Part of a small language model's weights.
Size: 11 layers, width 768, 8 heads of 96, MLP 2304 GELU, vocabulary 32768, 90.1M parameters.
Architecture: rotary positions, tied embeddings.
Training: a variant of Adam for these matrices, 10041 steps.
MLP neurons of a small language model. Each row is named by its layer, matrix (down: output weights) and neuron, and shows model dimensions 288-479. Each number is 128 + 32 x the weight over its row's rms, rounded and kept within 0 to 255. Numbers have three digits each.
A block is one neuron, or neurons of one layer that tend to fire together. Before each block is what it responds to, as a language model described it from the Wikipedia text at the highest values.

Mostly "career" in biographies, as in started his career, political career, or Career headings; also company or Team, and sold, bought, acquired.
L2.down102:123117086201172108093107174131120126139059152101118148200172134110151103141097138134113106129095173065103104151120129121046107130090125192087155115150158134116160124073036138204119129177150059084147145144151126161155151107120153092165132150152107143132103107179090110124143103147083131149138118142067156141166097158100187155108113091117134093123217186126103135103129151104103156104142113092096168096158112104062164152138156160064064192092107149087119121108069117125160099170147134103105125062183173153121134105130072134108101094172179127101183084178041116135098155121150144108
L2.down171:161160131130115179155150080150138161083120114133161133128088125104121132115077138186125158121133104144114094170151118118166102106140108071162177129104134133146113186135193095149144089106153160111106149118160074052172132160098142130134127053139148121167112142118119106119046177150140209166089139098143162176087119016118163129170145136055113084128094147127112137196121153109117116144105182128149072159125133112112121157172154090135045080127116163136166099098176077167113161149060160152113141090100161107109169079159138139156132115066127120255141118149184095102145070037111137175
L2.down634:100165108148122106135149124107108132141114168139109190167098122152138097116158125153167160125074105119126072136144180099105161109156144103076139083130099135119144098117101154133125132078123117150177149102117072121122156104112147114132154108105110081092114122125135211083104157135077120087114118129141164113163090133084148088164118162107113104181055135113129103096119116158146136107126121118170142080159149112098061129178150158155100142117150154088108129072070121081124162084093097110116199113108113091098141142095122137132121161164121153213075161140084194130084138146090134203
L2.down805:149111141114189117133157151126131177111165102089097106153107160138138072108111126137128092140036149064100134177130175102123103102137143137093121189076107122131148195151118110109139186175104090099117161185190115159136130086146149146182196089109145116143163132165102171146140071192156093137180128129135143165180136153180171148156102114064154117125138133167136169110149118130142160093133096115218118101113118103164055101121150186128147121120133153106117111169154065064106099090159115127128084130149124101149108131136118126084094064171125185090091075110124067146109128184141103153
L2.down920:105107150151096100134145142095121179069100116108100104146079114112115130038164170104180153160153116137114093162107091045120175153124120125134117143111162154151126173193124186122106133145145138198103151091151096136126082127116145054122090112133170164129109159133183136129073203153111098115143166110146151114071127106161107129131104165125159122115151167174107119142106123138131095141138141135080111135168120112126157178150109150157118110120098105180128162070143155173146163118194127148102179096129169115100148134139150100131118133215063073177108133089179124132124164092167114195
L2.down1693:092190058168098071089111135114061168094134169164154191162111146121119131135128164106159130110093147186143107090099115211198140210132089143125108136132129146109089168157162069140131105128149125122138070057107169124128092083070146075144149039084159154124084083136122201153107186161116148100125165064154198094156082102103108111131100126140164153124103136158135068103132126187077190144158099122058177167149112090153162086135095119162109116138173157107126157132149122190107172159147114032097093103152110091094112076164131077133107122110123166089139184092144102156118068107161132149
L2.down1857:110098118167156085095113154091145135100134178137085166128160136111104079091128066091092053156132149104102157137165215137123114149163153168132185081192151124123098167106139159107128074089118115114095110130096133115143151111106133085167124155212122098133118170117076104070133175160151152141121133119123102119063179117091087115141110115124154065148058075096122189110098127109143135159132158150173136170117091152067069107108180174075150174128089131135116122091126136096125089163150107134117168158086127183167152164141108107067147155184112208193129176110155112153120098061113137120
L2.down1968:174161127098103146082137197105119107146131129139089115105077109112091121142087093139096100151183182082153149139159163125163103122153150122153100076081117169144103037089143175139127132085098136155125174143181165184086090183172179173121123097105095149180096103126181091148139146143158130142149087118121124105084139225213116132165080091157165126116157105113132110205172157055128142177102152123176111127157167129108126191140152051136122104135176133149128159108083121131174105132170112134172106132084155092112104080142131148161193083134136038173124193104109113124184112110106130147

The article "an" and "An" in running prose, also "an" as a word-start piece (anomia, anion), plus scattered digits and LaTeX tokens.
L8.down2225:118109129136141102124175142128140150136094158187176131145186071075097134116124100139114129136073109118171134122104090074143167170126106168139155101141103085156130136112188105146101126154078163181108148161163122174095077083123107120141083154121118138130110151116179129121108161140087083097149144118123154144081115119126138101128110150067172092164125186114154084110127200119102097119113066085095160157104125139135102100122136157125133109098190153150119172157148166149187174175114170081108123134158149172142125119142107098123145165125118124112126171105142105088105142104135120146

Words that open a new phrase and predict what follows, mainly due in "due to", plus an, various, some, several, small and According.
L3.down24:125092155178128123153082108138103133141169161086186157095142083163088110075166069138150084136156145156136135141081115154128122156108119092140178151066102134097101141082118165197145122146131085188129147134101158197120108053112098144081101255131157116111099132147170079093149087171141118112113154118124198138138103110169100164158108122096124105125164126131090109105186095140126160162171142157097085171121152172083088120133107101141191096198154112114116035093111101079109146092152155180167118159174147117142120064146128124127063182159101043152157120093095052122155099152164155087
L3.down124:144176095168095198140118108178113155080103093154159140168100145178141101118116123162154077115140130187172099156162110158114164124158113176135110162105150157124181104095093139104124124132168092149146104128094113117109125106188197155118086094113116130181135130102092139124153157144170160183068074104174113063143167122194105114117116111140149140083085152082118138141162072154107108176106135133084171137108146074139168111104183094122194156141114151153122130125126143112162137136126064119156077112058126163124091134148090111154095123117063136145174123182141167140128177220182084082
L3.down207:139138133115100185111147183168103047121090154095195160126104149107097163160115162128184109115082107088136071085132148171122152164131146144167117074078121097133117144153101103119115141061189164082146166131132136149116138060090130114129114092140135156106148081196161141151143176155107150161117131106159135136169072136164137132137111077102146100146119115181152079131103137081133161191135120153185063082141105113166121144114122161136127112074138131113080162119136100099085098161162154219140095111085161099105087131120123123083150157096107097056094143117085116084105166135172147164
L3.down526:118172168125140121090058158069148112186120136101136150162124172109095079117182140155095105161162151118131075128162169112176107182145080170108139189120135140159061156126091112107113095131131155126133120119174153118084148082157119118166136078141203157123138138112131136151169101155091114149070113132132085136183125149116099119085169139084149164184144107151139137057085097197194160106079097182139192154093090126052198147168141156159083132171143192150100157153123138110131174101117204135148159167112093090115167135091166106125141150109116140115154109113123085109119097156110129084
L3.down538:150153119087123134101136128098146123104120154133163073141177073129119143135165141154111095171106128152182118105091098117162163152128107147080137144097107073065139100151108177206164072103076151121052137169128122212125132129086097116198087024125157119149133133119171125126135125139129158113146123088122119127150119167141133098128096128081136104197109111110148133159089115122121118133098119181114142129101208099121161131144083072149113112127138086112144083118140184194110108159147121117112162131096162170078084107137104115114111149127157131154148141102099144148175190163153102127
L3.down817:158054098149112132133166124163146173097119108118199164159154096080013148058099171133092091104162101124153120100094133125105118129122138090134206193170097151115101101116110136164114087140138127083176164128106163153127082134142160115169162051073107132165105112113160150090171081068094134143092097133127128120144155146137107124129108141107146152134146158133148140105129107165191124125080168149131135071142094140146122111178144096117167127094184065138143012111173129152086123166179136148137121136112117121132146130101165075161055151140140184099150128152127088093228146121169066125
L3.down1736:135118115069120112169127107116181122128155122171101091152101129142100125110093104146122075180089119128115124144097122059117135178108161202155144123177137119088129109141093196151116144124144060069144159150178150100130155137107114126121081085101077088116096109092163083124150133106116065125077163142129119127149079173101135118149145151150137180193104153116173111157166144091119126089149098045142117102141158148097090053104165158163137106140126195094156074130165173135068099076121129115103139168093122126136183158145049095092142123183077157082130081119103093092143145170174191140
L3.down2283:087128095113147134124192046159189166111164112090128190189131144080149096134202138168161098129114102111120146067140084089154161167162174153090159145137096167121128095081089083142114168100089129096137178077103133095094087105177181158095122066075192091110036115198156103110212148090107134079154166081102175130117132179149144137141131159153171143144205145136181095085141098068120181131054129133098125114088079127151140167097145123120120093136169092163089186094172132168153059093193155131075134100107168143153139136091184122139112127162117172074110163120088115182135118146152079177

The leading digit "1" of four-digit years (1996, 1610, 1952), mostly after "in", "mid-" or a date; weaker on sentence-starting adverbs like also, generally.
L2.down19:134104087136122114142190145136097115086155109194158144094132147109124086127141136127148164108172149086119098098155084135173147128115136153094152173151104190119189132115082117078180205153086069101173124145109158137119106129146169098171066106109181088144045128143073095132150085112157073059119133196132084109144109107188163073128111120160086149151090091142134126116142084129135150113149116116099112137107137139121123156101133155123139099142118078142102154142138107123141140120095162166151086168130101094117102132167115127102127174097088077067136134156115161124099080133019087101
L2.down410:116160119095147170097140116116131128082178155142091169114173155132164116115072173141110049109149060124163139168128103126139115149057153108171098202114103114143087084111146128101199115121120154086089135144140165166123112086071108109173118115106102158139154129185090153093131140177088093096116113145162112134133143120216071089179149120216137101142133098180156133083089156170166174140133076172102092097087109134072131123088076068169058168092140128134151120202106135177112125173138173101116123160111080182121120194065184098106106134109115121111040078176108163146141104155112101136
L2.down543:116122101104217110109055090140158147193169157118132173107129137107137123101133097137135152137104100162154130186089144141165122125133092178117169113140171167135148135129130168137109128161100123170118111116134088124127173097106059108067175189103154092103114151173125103081166211149093162100130096137080097112072131167158069047165125103126112173161112175220141122053162152095114137127127108139143164109124102137094134160123114094191094143140054134147105139146072053065086130128098109166063131124154101106141068116087131128141106084141143144129116110132112161153103123118111117134
L2.down726:130172046090122120164146104114113121076111092174159179120132098089128184183172146141154093076127132134124127090134140174163130148116181144120139152175118151144101141190070142139153087177116104114203160095131133062106173150138061095126142064160129087163101129158084162093057181139148107124088116131136079121081138123114146051163137154100078167159128178067105151124083145141119123092081134147209129153160121153188156060066118112162151111137119133187122146149184067118101123140129193150083145093136124115152127127122093198111137198142081158075123120124148125160116090142116121149
L2.down1008:128129142171167178184151104099105131131147192160140136143147199154101115177107138140110134100088159121158115136146084115107102133102081093116103135133168102104140116182107118126152106170103189150123091134124164123136133120114129167129185174125105131119105070096085124193104095118098163194128107096129134159186118063158092147106091116144129130135163120079121103098038116135098132082098132157143156093147087147158155140143118148162186160154134053149125199059117139094174073123159102111154143123129171120123129179193095114165150146106105103058095177123142096119136095143125132117
L2.down1215:166164153151127093076146150127153124091117054143124150124155122082090191130169135098105111123179159130201170150158115131065133135095079102140120123158094135144112185131165154078143147179149122181117133181096135157061121116105099121128131137091114126184122175140149071142100150102135111105123115120161075130124155126136119139099111120159172149114140070154079085096068113156149131105146132152115188102105162121154154113108122091065108217069156149153135097097132100172119135160167109075089130132165124150139148128126156085130111135137175212128153131096116134162128165109154137130
L2.down1546:156170109145163112128157139129142138145181133157155141113097145085129152114134189095174168132094135064125155149145191171079150174089089080158145159145085097153144127110080196105116095178077131146143136096087101108100102175128106141098065062096151133128117152098145079121091110186157137101125117094096167059139197118135146110132143098142161150086112158104138152080117102151169135107135146138050161165115145089093122114105110149133111145094134150190113079088132185145095124126147207066147104101123135168069125120141125122101094104075156149161132117090177117141158134154175111119
L2.down1932:120118160148104070148149111125086083121136123135157196209118179110101083137066135128158156095116155111161077113116045142107084092182131175054049125178168128107089155167069153136141169122139175082147138124144024066111120112115108157147058092133118123136065130094138068123067134126124091193071145066152150087137181106143152074096055104131152165178088072134123110162143066115105108161131069116124118162095105122160114169144150118126164117134124124153136089160174135164142090112129132150168164114090117154153086102134090106056182159156100126128159144119125115090141089145150150151

Tokens just before an upcoming year or date, such as starting, began, in, month names, table pipes in medal records and stat tables.
L8.down737:095133114137078162144114139181141141131197120090143129116095100064101130088140063159095117137135093165125099115101143104124098091126139169165165123079141116126175100084142051193176108110077114143162167056181123125120144103082026123127121077115155101110142122137131196130156136104159165087189158129123154122117100169106112116096119125072152127089145123148128160178089154113086102124120101141167120123167143139114131098113148128196139074184163147117129133132176108187104138189119161144105087118129135146168085134150087084119143067105185158119120136140056118143105122119213033152

The article an after as, in or is (as an independent, is an extinct, in an article), plus inner digits of years like 1990 in tables.
L2.down97:127107139139148039137167133163113151123144179130134165094147085124137153143158099126137110123136079156113158136105183088094124160071120116097171102097098152083180123067072153145086105150124128159127142151136162108120159103177136152120181189111141165126151103144163131107166140083119142121127147118134093067106091132105144172084134094099162148096138138136088143132129115119112172134099094120089098131112116112094096163106182119147074097124117124132072138067149147164189146130156135119086090113066102164167136120084106102129103120136083127108096101086108120142178088127119107073
L2.down209:108140154202083180155125134111091134137115105154110150156193183115133125067102087096097105111113117116145217152151111146142097144162097052088139095152171130125153137112138071162057126094130130140131119088094078182083123136170096077088124066138189139182110106151159060118133181135169156070135165086083173149145162154128149134072148185110191148082123142102144085134120120113130100144150145090145105129144126133167125206112146198114133088132129172080122087129137126098128119141086165124128115153165109161116114115106139062129142171105135083181200122124117144155168115131166115122
L2.down292:091141132133107082146144150112135159150132097133162132140157123131118170097156140149161147096089130191135166126134135076081174125162189174153135185166137119141035104078092147143101107145188104144105111135161155162062138137124137158111090102139118080119156132098089108110157154124053099138134101121116106143140155135145091132142119152140099168129118117139207114182122128114155103152134099133127156148128159126141078084208145077135170129160188112068115102126121156154155069119185082116098145125082132073159130124161108062073109157141116138106117148070090120131154097105160144110
L2.down822:139177129128114146154123103159121130119153160117120121145098111074101082149132163150117115161127118085149128108143078075097095149203116109116157198143169121127111152151124168149124165170114141107102115186195155199111108113120083192160144086153188081074110142162141126074122175062123132157076201148108174162172114126084113108160154062129127143112176100126148119149129108165142174115143140123126101119140158124151084101191211119084132091144114148091138057094117168153131131154126077113127146156095110133113094167159122114129127151144083218159195110089129120170171116153077111128
L2.down970:110090085138154130130180137135154130129156125120104142217103131106119122115084133083134132132110122109107145140105160048107145156097167150137189140147086104147112097123066184105114104137190130057152125082136129127130130129126150162193165090120107132125107119087135140120193118137130147182041161183119121128115131077100136114192129113149111159137122150123156137156146158141046170142103037095144102093115160119153095169123087113070088105157160105118136133128176184142100124106170184154097140168132169125143128092106068180129059089181071199124104059164130134136232107134111116182
L2.down1309:150136101076118105103127073099153087116128163137135087177122130125119154149147153129106137160109125118112119153102107086093150125157097191112127165146064185137154112144086055144093126130144122131163104073128196091074076165121116140150200069115079139133073134109131123163200106114228147098102144117098165120136144175053127152147110114136151156114168143084181153137120123101134120141119129153160117110108109095083083184182155098092183181120129170131142124127143162158193188096178118059149089096100126119102099079115104135067100111127113153135185157104093098174090113138102103081
L2.down1692:154121152140132085110076131073098121112135141098079126153131154122116162153141114114165173125138128195087091106129128081115093180158083136093140157113112110117147158104070159179113106111170142147148155158125155141125127065121178161146111000154166111068109083130170141132202152062111113086066175153122167192107066094122152110120144146096131153118100074148114101116149107163083175098151099103117074147033081123154193064123116135163115133124129112175052115180138179164144145145125176139081142188081114126092147139157116077095129133139064172095113090111142137137152084162109117095
L2.down2155:133105101163131155121046161174102133079137147127105079101203141140157162126170067194123155100090153123106203151176095145075138124087145130101134144153152139124111197138158174120133152141106129065101128146102135135097147159148156125086163040088112147116163113082176093034118099083102166117063157214080126160117143125117075138115175130108126098137192082092093138168137086150159141165140160111100121199095171103164110121167085117120158177104110144195142094101169203164172123092132112129136135082142134102149107149127028155118126177072099095138095106102138126130115096169119128105

Abstract nouns ending a short noun phrase, mostly "career" in biography section headings (Club career, Stud career), plus world, situation, philosophy, U.S.
L8.down673:123154120124169097107130094117100121109171083137110162086112144099135128088152144153097136138097114142152101138147108088114100097164184092129111131123107141128148100167175150131122133107143150133151162087098130102130121129102184157110127000129083165104113149116121151166136169152128094117084181119153107149129143106144229078121133138117100126125076153158115109156116075105156123082150129153055139123131085151164130040117139132135133082074096179141138154133154154070191183106086152151073144094132106110129121140144082133112057090120193113155166114159142157161119151124105166092

Word-initial "Re"/"re" piece opening a longer word or name (Reiterer, Rejects, reshaped, revelations), plus other split name pieces and table pipe cells.
L3.down67:116106121159146137146115134130112043121156089162073111152172164138163132111129142168112165096087084081080130126079143165060166177124128132123125114131176156112079134116143187169152153182068145102115162114148179122115136160158149097148109102117121102150100134104121160143136127081140043203162122106105151167154131079114176086080143138160148124111128086157113148142116171157121160102118156101110129109102134106126158123136128135097060143117102197157102185093128102184118119182101139078105166151135055160112120136120110119119103100103115173208132140147136128139188126082112176199
L3.down120:189131137129125083125186082153092130165108084194048155108129097118083178075092118097107094180154124051113103105101122118113120029130128229180100107167169136118094089116152081151136102123152062100185088174112198121106080121113165092147091029117139132132141117117125188093095113133110191139148093158089089059141092137142125150117160097130068139095104100180160108054096114132125129134150107096140076104112093153118134077171140122140090082153133140157061156067130133166134186126124089195136145123125096128130125147157146120158081086138145077157182124191122135164105101178093136111
L3.down271:072113115151172129133143078125090101144106154200139110132125117153121134162204118149074158101120160115111116161104142120146127069114113124142117202124129111191162078099116054104164132155126117122074133124145142128090141104135177145190117089129133168172135107152133129075127152137180120162132180104096197134092109106149117106162092166086146111144110133148083131182150124157044137138114171144099117200120165084154106129174136107103134166170110203102122147138157122218139154117107129119126126074099083099145083104154141115131101071111147082149082150090148128074120154155124073132
L3.down657:097116161081157047132123091153147143151101120118115097076122135101086099149142117115145134107161059153110188174123200146094169143154091054108092092131090152088162142101105083172151133169184103100104159181109219105165092179168134128102093023097134121131155139120118130098079142127131137098074137114135091163174120166148164065111094144076113152149104140138094120065112138160140036126187120107182090132095149117158092130118103151091140132083218135165146157102179192122121132082123135067104111090155125155114063164163208051122089151115156114113109126127159134059144127113177134107
L3.down954:158062093106088148106108140166118120143166194161063145088119108203158151092074139160061130083098141131139201115144137131152182154145155161104124096086111189133104131123198083133187113082143136167148121124127147158100113092149144104185146118107103058142106111109129146177123099134079125140088154139099101154115153148092090199153160126093063146127106122161085118140135117225165115088095066149160097108176145141166131121145095136113087128111096146174098139155081117080157149139152140109089087173097104140135129121160148120156164111167133122084188098175118097081118151183148072117
L3.down984:149142107127151143131169112118138162149129204132127153154107130101084125105121127143130100133123117126157107147097160152115117102150165087106149129177163081145097128109104183162097086078092127131127124156048159093106128200072079146093059110060171102156171105119104076138117122142107134120074085069102161165146111133152156066139123153128115159099099109122148123126117147135097131159112062150127129148130138121063111113126180175140133118145152169180093133136108078118145080090133156156092130105153117112143091129138166153203102081111070145190183101151113207124181104130127151119
L3.down1148:112132071140136121226153145144136242150157165150097172168062152149121048100178099135091146111100123101112076115100154127134100160082141125158122122139087169149085192196091142097105096119084116148123149084196163086147089158089118096105126096120192146167140141112124126154112107145110124126135160150161173183124085098111124137174141120176123149068157117136133129088085130128136136086131119142103150147124080099055150124129131132119121109140123126106165102144129152138137196150098125115109084087114055067129133193159162139152092107147131118128140146108128135133158172137190122171
L3.down1548:102145095213115173107183148090100167197111128138085115114156108167133081113182124165127148150131124112074070063124135121113105122087117140142154188108115200130131110105118090140161112149125097146157142176114135150144080150112148113110123085118175175127149096120156126096121164106130121116092143131153134141117103110164077104159083112135096131158124122204141105135123085142212132210119060166068057144145161151142150124196189138152110098130137097107146079107136089123058196118148131139123150063127124087133073170149191101110171079142124121135164196140133125100087126096134085165

Collective or heading nouns, mostly family, team, career, firm, band, in biographies, table cells, and section headings like ==Career==.
L3.down166:112190110132168110040159116140038116132089140173129065091114136161153147158115106158137144136149103081135154087111147087156126081150109140157136107130140170115147105104198182109133088097102064151137135162160102104127136036135209190136172053121139111123133108116062103086109099170163161112129167175110147103178104132128132094104113068091107117161132110123145132103174109138117122159119187123086159171183128128150149112146108130114082084120116055138177111089121099102143088188076093215135132109127173122072182069097126154124182155084101131129105185131100112136119096178115103166
L3.down976:050119115126085186157060133117152139108118137097121202128144108098105160078193140191079177136096094137124071125070117059163094110117105079176176108176106123127157104164120059141123109138127158160133145111112162101120117068080126168147137073135132121101135126096114113114108136099141128157140110121191081177124147126134137093141094137086140113134140158144154173065144087136135103103157084161134154118157137084145116125122085132096073199141134040055165100190190186135089161136117130134152127119180170061137119112064084127145191124088143060164154112108061124142138112155139131140
L3.down1029:156101138132138079164185120136132126158164139121134122097138106152083108131127094180158198093119117126141127115132128079152172137116122142132087094175113119097085096165163128065073178095130072154082124084116095126081108094148121137081255122106210093126108169101120131189107132140146096138146136165120119151123123173175157148128091164112100170143157138151062159116114109177127141130196154102150139127085160077105113082148141196115096053110101148128073117122171109163113180185143064112139176134117128098115086172046118084156120067178139085081127179146078132127081106135107109189
L3.down1178:184136127102110136156111126165093135151115167098105137092106095113064131100090103100130127127093160088121165150162122154141101136055141085140082094143132112168108148109097100106116194137162153136140096140106165144166117121170150166112128106077191142053160126058190047071081106127142130083110204119197099149086165136137102125089114148175096146129111152109085125119099175072086146134188126109117126176142169088132163196133064129094154088114129147125104096085220134130155132111091165124029048148138073097133139131124091111153154157125085169071190158140159099060130134127185146103
L3.down1812:154083124079150142214118154132127162170117111099149057079148168161100120123157079105122135145127164079173135081131129177128147121164127035107129072119152161094117136141116118079162079126077144125174124127113119148143175138162091139096130035131109169073093087063110155156078113050124141154137131117093098154099130112112133169127119089115167106128155134120145113185109108156100147117146092103116122126138118093145139133031166134115150158089123136097117176164171109125159070172151134116116170122144143154130137091107114121138104090132090125163092078192181177080146128109137124164
L3.down1840:099152141156154180167153086159094076133119164155091133108111117152152117116160128165087095156102156100107118076131171047090131210088125101149191083167155113120170094108132124139109172112110105111146117142169093126131118091120135102119152067155123155160132134117135167110169133143155132168060176144202039118184129123176073129090098086066160089123122134131139129110135173141116123127150141130132097084179140135041114109101099166186107117139132089077174107133086085139150160120198139180112152141131033168102128148111147111117107120058135208117151146148049153099095103182127205140
L3.down1922:158128156155166170089073157201119162190117164176138092167160102112142106198144108160108153122143163116097139088137159091084147117183163184117115116149181145154112129141068136160103104126126064122131107157184106136133220154183089097081123088131076081112132111156128164148121121187089142116106120138177085093165115069153153148120106159165113118132114152137117135168133098119054134078171089126122115117113177094155128150127168107169132084112180158150121207132089098122096151091083092117117139147138133101094090172108123131129118158129090187112129095102121061133085159153123101121
L3.down2123:129102178182171139121119072149148151117138166146138144110086143142115084086135062129078104180151090110084128173122161128098099103156166180108132096139117195103130110134107152087183187139118113130157155138125096096130096081148156046142145109111092147147149121128148110121148161124130111055113168143093098095082148156151140106175119076096169108155017169099135176087091149105163132093117099146153138156171144107171157119117184129178140100104065139076129103142121088164123099124088141150155168154164122117109088130110163139132130083108127140178116142176155116119040158178100118097

Opening word pieces ending in e that begin foreign names and words, such as Ne(ftçi), Be(şiktaş), Re(iterer), Sze(ged), jal-ape(ños); also lone spaces before numbers.
L8.down56:105100129154108133093172108132076150109052089112126080096132101094118154118187138126100140101176113147093061086095157162112125132119122157127115171135138138072156130117089098130144131033171099080188169100140132111108152149102191139078171068145124099155164167132147106067133079095127142141110119168150136119169116115139148108128141114118069160130120118150124127123087123133118144153110127157119100134106091112148204084105100157096092098086112115106099094076137083127110071120110148126120089085084159121066068114099134094110146146141160094147128038164102094112142137118196131132

Pipe separators in sports tables, especially after a result or place cell like "Bronze medal – third place" or a season; also semicolons and list dashes.
L3.down411:088092160126122153094209155141125181048126130168117111182170100075133164161100156123116066098150137127138121138145190184087095092130175110129064111102087158166139162102158174142136141168204101125117161190114158110148104096115086109085130255112138094111139132134119188142096092107171109147153092144141115109098112119168097142098063117150114116121140124140093125146205222115106102122148080128161087143123186090139082157127058130126119119154183154133130164086144058218125106163186100066143109155132099126151106130148111146132162071147165123127140150164171147118134151107219125137
L3.down488:151129131136140127071166094120125094112119126078103098166181115101100156143177154093111145086157080162126174124080104117133144137097116152099123160100115107101126162147157138097108144112135153095094120176104157135157119128079101201107199059091147165134177148050126123174185137168146098135130130143151082117126140128109151140148130191141116127094126172109139107169157069195171181165119155126097156147079140080109121035200187145097174100160064098140069120130171154173133174103112094088103124150169156115130116140108129122167092170116137188157133115154141113096069146142171092143
L3.down750:130133120132084154124143166139155163147208091096105083145142134168097154081094152135184121109136166119157166098141131192129150115169161133138145101047174114153091133140133113116154119136087200133141153131110121157136141168127097110138104000118127129077184123147086160170068078131150111160119130109081127145101129081130147109050058137151153113149133110097162118143106022105131079136158087092149119096151120164142204141094151105162143123125066124060169141142137150119171144097117102139156106133123127177108155088118126110119140125112182130171150112212167111103084144111088151140
L3.down1003:166138177120088093153167126143085071106086151089162122149194147148118166136097112123155106173173104112077123186154174082139147166129159113149197118149109105073117120117119136124152199148060086142112099159130137120127116105149148112134138099124137169111103105113133105142138128091090115155140096136085142164126113130121131123134147129119128108136067092109088115124147187135164083163189094099114121081120147144122099107135127151111162098122150140169168123139135127146146126186127154124130133125186082171155089152107114062131105142128209043100102154182121109119145058152119121143
L3.down1014:092109142092164089097123155134192152155181109166109119156087132131138125146099126139133171145183078120134096135109149208122060138055144113143118192103121137158131170072120084172152130147138150083175118099149166178149196149103115155172101092080148151133100146109088132159173159113108108110119121099104136142093135089107149127124112145121077192109067154077083101125120170129046116138092111125150109193050133116105116108129115218129165143168150132151129047136153158173148127081165127163141169117135148168144165127112137133075142133021083084149068153133098130180129162124116106138
L3.down1019:108149130140100177156136175152135145126156084110073099143150152152144149073092099141157101109134145137167135149120156193113138146147159145111127120067151120163116128099118108130150123129086174145130131130134149147138157136116084098140115000110118120052188126137094160153078088132136116157133129140107125159129146090141177159075088099146153112186095123066168182156126058104110099125154112105150122095144108175139191153120142105133118130094096153024169163135159148108177083110118131132112156171121121154124140080107138132110139135094138117158094103181180113107118177124062161085
L3.down1345:097126087117148135108128123169142122123170106143126109126160126098126086135117178112147164165175154124111097160112087101169137074238138143099123159140089098111087104130055176152089110184130154109118118200143106081168143180120169101092099058101128151061180138124149097084020118102092141187096108132083119147141134152135133081131180103120144145125153077060103110091148161147116149139153117082154145104145138111165124174179178124218115106111156150074102102101114173171158084148108094094134108119216155137096188133109123105124093124137121111089157168159156160156100093140108122122
L3.down1487:130152070060110115176146127183082070152148152152111111163139144133162088114177107138148124110132135105091107137133129130154091098209132147099118112138178108172114148146175149140159135141176133169143134119106143135066109121056129152146152105095132157095137171115128102137166053137197165118134141073190128144209172101146115130121059114111103086115148091127107129159087108118062161118117131154133043136162141076122166197105094100092109096126119120122096112129098122053111145153140167140096126142126124138102122101131165127085071137128124168151120153129130101107083177156150113123

Pipe separators and field colons in sports medal and results tables and infoboxes, plus digits inside years and codes, e.g. "| 2017 |", "Height:".
L2.down453:127132123122094125066126124134152200083124113143164116115118161183108122142146122156125122107100121176119162116118141090134105172171111189092110142121139120142183087174120134107088126141205161168111108174060101120090109100131082184123081126193148129177133098116173137148157113098183065139150172112124146180129168118130134154133101160170106127135237124143088145082122111079120123145160072131132096146148145054184089092113147077120122108208073097168136130115137133197135112090171125113168098151123115147108160095138116082117097091151109147097110155070130099124133106162090196165
L2.down503:138102173113092155105152129127097166079132117167151085168129137139113119152132133081122075135106141150233137104112115114170112167156152146100204085098123150149121107137078147137096084111161172188165111108132130123112112146193137183116095119146157093136161117131094090140123093126062134170084167125166144100100151144149103163104145147160136077148164113131142184193110081161087126099116127111112109135174176064100117136097148108203158093158088108188167184071146096208157139097150114114169103138123119063155126102133097115133155128150133133135131095112137084118102137137144222121
L2.down952:094137105134112172097071135119134087115110106169105114069143166114154146109103108147124152141183100178163097169125169084118192108124214126172119072139108089175146139105151111115136094117144136167163153129150175156121112191161057082075088095101101128122079159058161131114143158151055079143150107082161162114128172131123179158141138108082131143172124209044144093189165127123109154122068093094108141126153142122151116051090105127124148102181168102105128168153096113137100077155158149116163114122158123172102081100124140126090096065169176109136050113200081075132105170190142093112
L2.down1179:142185120151153168130154076093102075098157153100087130064129114119135109127103117175137122095117086089145155096154067140188079149160159109102078113093149133146071140154163095160146135149133145180154143140126144112107111098156134113132168095152147141059186118150124199165095159087084065153186134117146153094132178048124139082166150092170158103159144116071145082124131116143129134141089142085135126129171101109133123127141064124160115120132147127148106150150169095160107096113118085106112109135099117171160111094176101085139138104140183123116098137133151133139181042138178133110
L2.down1678:116121152112116176063150094129089179123127120136120125108184114131118137187145130144032064127149099118111077165167176134119115136178134191135123149084141095186145144174144166175143137099166187163134147127172130100118098091132091141140106097126133106078174160090085083229132122068122087076150108124099126175158117111120104176111139172139187157152164139111135114124130144090142069098119078099102101141130157077187115067147119026153148204128123061155123208153148157149131149146170157056145138127150098188127128142132108116132163140088149136116118167060140144095088123157141132189
L2.down1887:110182159172100156114077183138087187169125077131076131127167158120094105124088119091145114126118146147139156172130144165200130132170119103097118119097112095079104201130111116151102115134169191142161126130157130159069144154117110183138094095125213142162158122144078110108082065115119147146080148090130138159071152128110095101164128158171134160144125123182117117075110136047150154094117122148072131131169128123096116151105096090177133180105135051113119085115109118164181134107149196116139159145142163096200092163154117094143092095072094114158135136108191142157140177067161099125
L2.down1941:119160093102167122137182122166103148123127095121124151107041152121103129156107180126131111178064161121117141174143149119120131106131137126110161165151146065132107100146157086131146139122167027097115090119128160122078123164158102123096119060140164103145173117155135074126101091145138175143111131108121144120168160086167168181142083076128137109138123127109131131080127165156146085193151112097142133088121136069139099118160118118144128147091144058105112155141098119131122093155170157116170190172183093172191172054122162131166157146095150163168080103138169132119146120155144104103
L2.down1993:169115082146127104172151130188070134081200127138139156139074180150126088174158151177163111106090096121117141154120144161143078142133176122092112133093168157099136172090118100150105143118117149117049069086131106109095156139085126149134094082133070143137134199108176175089084102094161092069186091138172173136155118116138153127127117149135121133096141104136139112165149092159120127115052106102097180071051186111207170089131138091163112130118138098147181129125168073141176087159157115085067141159138082110110113123150146119197101152174113149122096163125202175112179150121080255123